{"num_hidden_layers": 9, "hidden_size": 224, "num_attention_heads": 4, "num_key_value_heads": 4, "head_dim": 64, "intermediate_size": 640, "vocab_size": 8192, "hidden_act": "gelu", "norm": "layernorm", "norm_place": "pre", "norm_eps": 1e-05, "positions": "rope", "rope_theta": 5160.0, "rope_fraction": 1.0, "qk_norm": false, "attn_scale": 0.125, "bias": "none", "tie_word_embeddings": false, "parallel_block": false, "init": "normal", "init_std_qkv": 0.0334, "init_std_o": 0.00786, "init_std_up": 0.0334, "init_std_down": 0.00786, "optimizer": "muon", "learning_rate": 0.0114, "lr_mult_up": 1.38, "lr_mult_down": 2.0, "beta1": 0.95, "lr_head": 0.00703, "max_grad_norm": 1.0, "warmup_steps": 200, "schedule": "wsd", "decay_fraction": 0.873, "decay_shape": "linear", "final_lr_fraction": 0.0, "batch_tokens": 65536, "max_seq_len": 512, "doc_mask": false, "train_tokens": 446800000, "max_steps": 6818, "dataset": "wikipedia_en"}
MLP neurons of a small language model. Each row is named by its layer, matrix (up: input weights) and neuron, and shows model dimensions 64-191. Each number is 200 + 40 x the weight over its row's rms, rounded and kept within 0 to 999.
After each neuron's rows, "fires on" lists the tokens most often at its 100 highest values on Wikipedia text that the model never trained on.

L6.up331,231,224,196,211,176,97,156,200,260,140,209,121,223,236,198,189,143,240,157,225,146,258,165,224,136,144,165,234,130,202,191,187,104,236,199,214,189,230,162,269,230,254,221,187,191,156,218,248,205,256,155,244,222,246,194,214,234,237,184,239,179,238,185,198,151,155,203,208,176,186,140,256,225,121,199,274,184,174,118,203,218,197,180,183,134,216,172,226,227,193,149,179,242,206,182,224,231,219,207,148,245,168,131,255,220,169,182,126,221,271,240,269,235,231,242,269,183,169,189,132,194,173,266,178,166,189,267,215
fires on: " under", " at", " Al", "Al", "At", " At"

L6.up23,248,202,147,239,191,190,304,162,276,238,249,213,110,210,98,174,258,161,256,263,198,166,170,272,180,183,161,145,186,175,256,171,160,160,200,254,161,268,210,222,202,238,202,163,237,144,191,196,170,197,292,219,151,185,138,234,210,211,205,157,215,164,148,176,223,234,197,180,183,175,236,191,261,216,159,220,225,154,205,183,174,243,213,199,225,192,233,212,234,202,210,189,158,128,255,176,240,152,252,230,162,198,169,164,180,123,167,237,250,194,229,207,272,221,221,136,294,205,223,185,212,253,210,259,205,232,226,147
fires on: " O", " in", " So", " so", " most", " de"

L5.up635,219,190,145,127,139,212,197,206,206,229,135,193,265,279,162,190,202,258,234,183,169,120,261,171,249,237,257,212,196,246,194,240,187,139,211,179,208,227,200,222,221,185,175,184,179,217,173,150,208,162,175,168,259,197,152,163,213,137,158,277,210,206,232,194,160,144,235,210,181,273,215,161,207,167,245,199,136,245,170,188,181,170,164,214,253,157,231,201,103,197,191,162,165,218,171,224,264,203,170,241,236,116,202,214,293,156,248,274,172,232,272,133,173,188,291,246,262,230,190,138,186,211,119,304,126,251,184,158
fires on: "r", "ar", "b", "j", "n", "hi"

L5.up194,176,134,190,148,279,247,183,182,236,270,245,106,204,175,222,197,154,212,211,292,202,133,229,181,280,182,189,152,170,204,221,180,198,222,209,198,203,214,151,267,188,204,158,146,161,180,239,248,131,196,163,207,183,189,261,163,204,277,193,186,273,297,191,184,197,165,285,182,206,207,141,226,207,213,182,197,119,229,189,171,242,191,187,185,97,187,230,219,153,195,203,123,219,164,206,192,249,164,126,233,212,216,203,222,248,209,193,182,202,230,267,174,263,179,189,190,203,149,199,241,202,236,203,209,206,252,157,257
fires on: " (", "ed", " dis", " too", " known", " inc"

L5.up287,149,206,153,197,223,171,201,179,198,227,230,215,225,250,211,147,168,251,210,219,294,185,167,225,141,185,201,237,216,213,145,193,254,161,184,149,190,207,164,197,205,226,202,256,183,128,183,210,233,240,266,239,197,179,197,180,197,147,177,176,217,243,302,258,191,157,178,212,249,173,198,203,128,214,159,226,192,225,200,266,193,222,184,149,240,177,252,236,219,112,292,235,227,270,148,216,180,190,217,153,300,176,190,211,212,170,187,155,206,212,160,196,251,198,166,209,151,231,178,179,228,167,203,182,250,214,199,216
fires on: "L", "-", " L", " 3", ";"

L5.up435,135,243,203,151,198,170,241,219,259,215,257,248,130,262,234,192,168,218,184,147,244,259,216,258,200,161,170,177,182,169,203,240,224,233,195,237,212,168,101,227,213,145,160,242,187,175,191,189,182,201,232,150,193,142,249,257,212,196,114,120,204,170,193,132,248,218,250,200,134,206,230,181,175,160,232,268,222,261,220,184,166,215,178,196,160,188,178,201,159,199,193,250,230,195,181,199,217,185,137,150,246,230,213,188,291,177,155,230,250,293,248,248,81,178,299,180,216,163,158,116,162,209,181,212,288,243,213,207
fires on: " E", " Le", " Re", " La", " e"

L5.up116,169,217,225,234,246,160,165,153,242,197,247,190,196,202,257,260,202,144,250,217,211,230,193,187,212,124,106,211,235,124,187,200,228,136,220,174,146,194,133,204,188,161,221,207,245,285,180,169,189,139,225,257,151,167,280,172,218,195,151,88,241,213,311,178,186,236,175,222,205,185,218,168,177,192,210,256,278,293,207,186,169,259,137,182,165,144,117,167,202,216,256,209,217,231,201,234,178,156,206,176,197,87,173,212,207,108,165,163,245,231,290,174,149,217,191,264,163,142,214,204,208,267,199,162,287,197,216,194
fires on: " as", " fa", " the", " age", " an"

L5.up345,246,170,150,169,152,168,221,198,177,132,231,139,178,149,223,194,194,224,221,148,234,221,176,129,186,200,163,155,146,164,171,227,168,233,249,192,186,287,162,199,217,209,195,184,204,243,170,253,221,206,227,162,256,270,178,164,239,172,210,198,187,213,223,156,227,245,187,193,140,185,206,213,246,116,201,145,193,268,208,177,267,211,228,212,140,252,228,226,159,195,180,237,214,157,190,192,187,202,211,209,206,183,142,265,123,203,246,136,175,171,235,191,213,212,230,230,173,209,184,281,180,180,175,126,189,231,133,219
fires on: " of", " including", " include", " are", ":", " includes"